config.toml
d_model = 256
n_head = 4
head_dim = 64
d_mlp = 512
norm_place = "pre"
positions = "rope"
rope_base = 500000.0
attn_scale = 0.125
parallel_block = true
init = "normal"
lr_mult_up = 1.12
warmup_steps = 539
final_lr_fraction = 0.05
train_tokens = 184700000
dataset = "wikipedia_en"
MLP neurons of a small language model. Each row is named by its layer, matrix (up: input weights; down: output weights) and neuron, and shows model dimensions 128-255. Each number is 128 + 24 x the weight over its row's rms, rounded and kept within 0 to 255. Numbers have three digits each.
A block is one neuron, or neurons of one layer that tend to fire together. After each block is what it responds to, as a language model described it from the Wikipedia text at the highest values.

L6.up410:135118096104096116025109101129168131187093158149120147137132138115108128092137121133137126165120063116107130081122129087126153143118106134142126109091153114128106111148145110134132095129049175136108112123144182180143113160170146102105130167154142137139126129133118123137197155139142119131109119107151148121121144159149097133119151105116150141108119149104134122127110128177168171128118
L6.down410:151091151140099132160125144098165122126177152075162119155087137128091102154146137142124121108106134155160169147123130145147154109080091141125093187121123133148138123135139098154111145118145148123154129127143115088144132106064113117164130152137133123128138136104117117181174142121160150117128108077123119141176130073130145131114119167143096106138140142087091095092107133140167109132131
Digits in 20xx years

L5.up232:140096137091143119146153121117135142101133141112072129120136137121142118134133150134174123072147114160144139089067132148101086125124138152136150089140146089159084129142155125096136131148151165155162149115156146109145125116163143137123114118148121093095054138131154145118113129096168103130095115136101119156099125141162127121151097151126122098164161126122146139175142129140146080150151
L5.down232:167151078143117176079083105145130109162134146146178130117136134134118113101123104114080109146116141109117085145167104110094143151144108120125093174154125157118103110106125131160133121087072091085133100132106127153100129120063085116122164144142143136141211121144124120137156145133129131109146126151164139121194125102107105128122127122154135137107095179180141117106095114139142194117134
L5.up260:121126148124136087116131134139147121149155120143077120145131126124079136136136055140106104102151152129092124141133086146110121122149155114099149133113118080117111111116196110101147174107150111143116146092138134093142146148140116140147143108125149105071057157134147127137105125118180142120118135149116098112139164108130105184159088129118155145153100107111145154134118132128123105164126
L5.down260:179144080156082128137120113150141101100109138124155130120116170125151096140098162116146173152094134121196130092126162108118142150143137144172126149164131131127143156132090115116131111193132112152111104149089143151121092126097109115119133144141126129138152109110111123183185144140134118129118134122116174133075118175129129080110145116078124109117142117125135111146133131127128156116143
L5.up299:128133108099108141125074088119134114155145108173118131130178105122108152137112117128161127120182097143137104125152154107116117123113166138138157172121145153094105108148114131078144120133167145094174113109155108098149149119165125133123114110125167137093081159187141076135129172121117102137118077089089131165146119136128096130123134156112133161143165152144083140133132149100113093162139
L5.down299:130118128137110113122153169147141110162130142104116107139115159136165132118123167075108151139100150148138128117098142133107136145134092110086115111106088139139153152130152122135152130107097120151082131113095128166119132145116165077136120137112097118168139113099122162116090128147135149102130147159135120063111117132119139066122117093168131094133153113133167130115114134165155161125119
L5.up429:126133128127142103125127107129176140120172142127137152111180116152106134139119098146176120159138128169111152099112097124133112164153158105085108123120102127139121095127112102061123132168146113136127140145135141090087153144093175144118123115154153130103051158101137155157146162116119117129103143133136097139142140169156106106101086129110151120152135150109170136145155164105132111158126
L5.down429:150095123151125168153131149121115123118099088104119111165091126075140123108123172107077110139191123090168128130134172126155130088098104134138135137122134130113186165129122144155130103103127134126150132146133119127144122167105131123147139137114123140169191079198105110128162107182108124122171110125126148102144121125122135156121134152167108108133150120158099127131098087093128138108097
Connectives inside institutional names

L3.up21:163086147104112086096116125147142129161128124111115123124146149160130074084130112122161151131150132119113117130107125156120159127117156134175186146160135138122133110101121147130163128122099115201130149093114139121118123141116118128147144173128162136136094102116166142141112156060124145150126133105137106156124102156132133112162143129142090074095099106127128192123078128126136145118140
L3.down21:111161122133108128157136121197149142086150103128133143128141136101177157147123125148117123141089145123142145143141138147122167153078119111102146070114135074190116094126135132113134114140144111176146166109134132141096170086142113153121137096132094098104164144140088150136117150127158142112117137142124082118123163096107133134119105144121148103154156132118119118115156122130130153156105
L3.up37:156070084094085104107105132113149154179090144112120130113149118116143120115154102118076156131142090114108119139107137149131130118135149162105141115126155121175136060091125148129132087132107104167116103157111126142122097184151122122131130182140120102128074085124132187129127113078136121113095097140107133137143149134144125130153163093148117136121114114117108123119048123133119110107158
L3.down37:119146163104160152121136100086147093111154124132141110148130150115122117142125124171158122128118202144151138123154144185093133116099117080132131111108150107131119138131162101136115102141126128113126172109098160101139140070138141165109150075151108134155156134089106147115163135159128171188145155139150103123101133115100135149099084151130152144167150114146157130164166128135140155156099
L3.up248:158133060119146110088087119128166125182115136123115111108141162113146102095128115135133113145139114163109155124118136116134140124122137179166129136076144095162149066089189112154116110123071084171123136131134147159141114178145137160126089127183141131119131116143114128125081108069134116131091114108093126155134146147134106130154113143147112123119119127115118148109085146117114135136189
L3.down248:094148154128121125103179140111105099157121095134150115138148128108104131174183131188134172078111148112091137118146115149116124148113137109124084109142104091129136144161098156164131128094148144125132089127135143169181110141120080125110104155156112131129135138128131118143101103168132101136135169170158130109101155113119136125090117106111141097114133162127085117141113190095143124076095
L3.up268:141131112100079069113109110141149131141090138093177164140131155138141101120132108130109107149110121151128123139135158120135117137139129109134165135152125100203132107135184121138142133130039124107101092150105100172148130160118109142134117167108168132140113110111178123127142134133141143164104115115074096139121159142135108089107179155148127105119136138158153149095085127110117123165135
L3.down268:101138141133163127133146144144151135130163115151072104144162076135128157149110145141127173140152148091149130108116137146150159131114107152112100118110092118114105139112085138129103115138171131134159156109127111102090150112126131101146145084156084077120156130130047191137135111140113133102165161172165124136125126100105147171150092100141122146148129149119077108145169125128102128146126
Article-start and field tokens

L5.up234:142118135109147125091129090168160090152091134133156149103102129114163134094113153120112125119163096093115113152117104154123120141113104154169140129122153103158108086085114157172171115127067148159111144114118159131142129157154151153141098185138125110172170116082116134123125106091138138160142119130115132125113116141094144098084112076114162133126143150109161127159105137121134150096149
L5.down234:105148128160123118099125107109145148127135148150134115125112172127123146177120105144085139162123116134126099147094098079149118107070164096123130092143117151127110165136145139144110088123110120153155141128101149114104125106126089163159167114151134109119127097132103167137169134143128135111116123086135132162093142121116092115143086119133155113083117145121122154157114160131106161122110
L5.up250:141108107164152134114100109119132117198106138170141152125129146125143112104156097161084117129140097098121124141117135149137110170117142113119143139118144108128163124119104112134114103098070116168133115160108157096180121145132111152160117167081167087123129106081113126124172135112159062128161150160076151122122115138121163121135122116128113124099089125149165124109127164161160170139146
L5.down250:107163149132123144112092124114135170123148109135101123128136098133113048135109125122113138107105146076140121118144149161068151140136123110101127111098127127107135126141175148117134119152061160140125160135129127188124111105149173125135140137154184163104177098092106155131149138128127095151101150131091087157111130134132110094146124144114111128131171141130171104159081149119146165130122
L5.up314:106099108176101133117099144164147116155113171164156184090113146120136099098121198105134150100160117128073106141120105129135129085147111121144083133119119117125127114099162093151153131148068082188127150125129133146121105160116105120152124162125171107157150114101126154104122141078118135124149111106086146113126134124140140094115136114178142115128150122130157140133114138165132158121128
L5.down314:138139119139176109094110123146121115063137111169125087117122133107145146134148092108087153119145131077150143112132111089094117169101122125092170127136131130160109179130121139133108124120148154120163126127110095098115143105076114142157102136185109117104124105083098136158124126165161128151098148109122115130121109148157119147162085168108133142142135159141095124124128107078123115089147
L5.up455:147093082121103164115145114163129133186070140154119156086112136093176117107131133112135114117151121117182093089149161129145119110121117162136151159103133106148104114129115122142102112121065105165129127159106162170140129138143138156154123101138159121131146118064125082129145080103125156132141131153122186110148108157156127111113119110124141136143122151157132141130083110134111158122135
L5.down455:149134130158143117112078119082128120104129145107130106124094136124132145085162125123097130168155140123093129099131139121103086197104085180122151135113119142150100214110078117138100127125119102135130131166098100134132138109102105148132114161140132084154104091141083121126149108136138106105116120143139153121136125124133081128150119151094151138120117145135128112148129127125144146117094
Year digits, word-start fragments

L3.up59:140166083104140128155141078124163093142115166116138151117100144172165104109137116133174103134146089142138133110077141135151130129102111116157147135127121116136118150098110131099103111168119139149187130078125131134147140124142117130159102173129134122135150113102148096153116114050136129150108126146121112144156105212151144082095106072148139113129138113143134175141103130144127145096129
L3.down59:123106089079134110177107099144147142127119141108106095106116147173154116100084074114136143171069152120114119133089084157135139116133151145126078131174126115142104132129163142110131137149128128136124132108128137188133101142135100096124132072155116114112128145148130106149108134129193145130181162115096098156107115127152118114146126127112128100137157189132137122153122172135153114119139
L3.up172:093136178122148142094105147107141109107167148163140104104105152170166121090141164136117102136151130102120118147102130143110151137128154148110151136094133092098115083139134104135099101141142122173174140124137163126221135128143119125119115119153119136108133167132138131108075142124098144118111111082128098128133114133138111098154077086136141091079112102112141140118122151133084143096157
L3.down172:161151095138124149121139112194135121160114111099094135146128082135114118148110114103170109142104131151163139128158101114161078114156113141144093133160094133121122176095108152160166160113094146134106150113126101154095111119108115134135136137106143117121120112113115132151169121141136113134163143179122115106113149139110145119112142142138142123153145168179160127099111119102176158153080
L3.up205:158157102099093130108120103132149142144139192171154142088097142114163111113135144138120134110150100110150111135121154162132143146107125128172143148106129100133129125116156140143118103157091136195135137097130119122137122143176126148169097153141180093124134096129142136142131123079124112117105101070146140149090103173107116070122120131121132091109126159150121179146096161119131152047146
L3.down205:119143120116143142130091091152104156118165141131092130113081123116148130116117142116150095110125136126118087145086130159118084098147122127169087110137128123137104111116155159131188182105108114134133174121174106167152125172142085125124153118120153103114154199151155123124130109107159158138137131099074130142144154142142111098154107159158160127120154139158124129115133134100155125090171
L3.up499:171172114075150122101116133132151139135158145123171128118119157129169096135151126128133123104121109102152173145076146119110127145116165121111117131140139104132133154087114112095115148138134150141167158063131141123157115119163149167186131131100116133130158114101145135123133095086118123132116140117117136117110114152120118098173135106156109147143127124168144142100080153111103109091125
L3.down499:134119121118122109175113075098144138138135132108103124136119128155132144079137124093120115152097135146110085120130100161098124121105125125159118108119122132102128091148196128131151105125145097142115149111145120133111102142118093095125125110162122105105125156129108135143138166162200170133151129134109110139162165141161153129114125119125139097121158164142094139159135147139151130149141
Abbreviation period in names

L6.up416:121131141082077131113152144141171132119130140124135112116139148158097091119108101138144066126101125120138095145155145188130148113107103124132152132118129097106122112140104051109174111122095118171122110120186161190134102167153110067111133111141182118053127139132182156137121140097132142131097159079132121117118113156130122099126137089160147129144120129131138136147135187125125111112110
L6.down416:181115106140168125102137137157124146113099135146079132076131111121132097118091100132187104133147099070144100080135121109163167153129136143136164128147125109118115151114139143116121109146163140152161124120110109150151114150112160099122126116144149108124132161115145107100110074129164138115111132103150122157145110113134137119136087132118115105116103129141136130116139145200109113158154
Preposition "of"

L6.up492:110106152153089110136149117139124144111136129140147155147102174125157079106089138110132124111159127107127125133085161165148134180144152127146143142100115086111147082090144115096170092154129085130101162165116135132124118159121118138108138132142156137113131114107115156128111134094062136097152135085122169102111073135098141120152115149166122092133109093124122120087143119109131135106165
L6.down492:123117138088140118108092165138100147134123149153125141153141097104099176117185115134108098141108143163080143105116120137130116090108120141101130132155145159145118136166120117145083141138109101110165121092108108124100137086146114137165137117102119120150100155127135113148138147134137135145147147135125100112173136168129163139102164144121133104130092161118135123160137160143101149118093
Infobox list punctuation

L3.up181:110108102111108135100121108163170121128154165164123159092098125139130074103126147149136117108149140136118106142143129162132106140133100118169138151106138124107117116097136084129135091106105101185121169117132134141151065160116123118139123108114110117140110103121149131126123144137134119120136133102125144130102107137121147104138127106172136083189130118111129144104141160119152133085145
L3.down181:113135114089102140142148121171160187129101126126134143050138137140131137109111150109120191095129150115124133115123112141109094133104124128109125127133173149138131132126086126122063123126182116142138128120110128110131100133160122142151107127090139134145117115131143118110138102124170101102133123138125152111144105185139110115143154126127139120148094098124115142154143108148083137142151
L3.up344:133128074108099123104119096140146112160106150144156134094090129133147056094167127096144114126181118116140115103110126142127092137137128125142135149124114145149143077117138107164162123128128119174117180133137137164159132138125129143115121142105116143065093144111144151174098116087128148110120122069152133145137108149133106101161128130155134094153113136139113109076085164110158138092160
L3.down344:168136152125124163111111100157098115113133118094107118155102157156166112123135120160123167133157131131117121141104114136079168135086118115101082112130179105184130121119147157154099125153142137127146152108136128133143123133080112147180128118161111108116106108126084129094101141090121120123135142125120115132117127130144142103108113096107198122166120179134155187131100149132144121154111
L3.up352:120094198088097113114152126157146134139177116134138117103135118132108119163168106114085139099111113143187126139142152086136155156106070116146147124154125151133152095111146132132108088091079150150121126133148111122145049140149110117065143136110116122170159134132108100160137158159162119155150089069131128125120133106157134094189110141133146128157140150124141162103068125139145107122115
L3.down352:121160116162171127140148157133103128106126144124096134146133116122137130111073153168183103164137169126069112152100133167124080082172187142097104130128159085109090136163104130098146174152170117086152140119097147119088171144107111148178121125158148126100129144131155129096131112088086128125117155133098152118124121155107122158083141112148103133105135103134111099125182134109124118148132
L3.up457:116093157088118134132109109171162116157133167112132134083104131184141082085137109127119078130133145136148125135096116113133137110160140106142107172101136150118129071102172095133170137137113141164117144107146115143126058153126128123145130148095097138140139159149147135145115123093099096153110112089106151117126106109105143075158168120159151128149120123154127168075131159088168136111151
L3.down457:142140114144137144148162120156115130106095128110129131160096171127124127135124082120114182132123147139119141119108104107128098158114140076144140142151143139164146153118085108172114114159129182112113112156145168142099157102073090125144113145120096102146119083122135132130096131160146083129140145181151101100117144128163132150067119147126112083110121113125136089147136109138105138159103
Wiki heading and label endings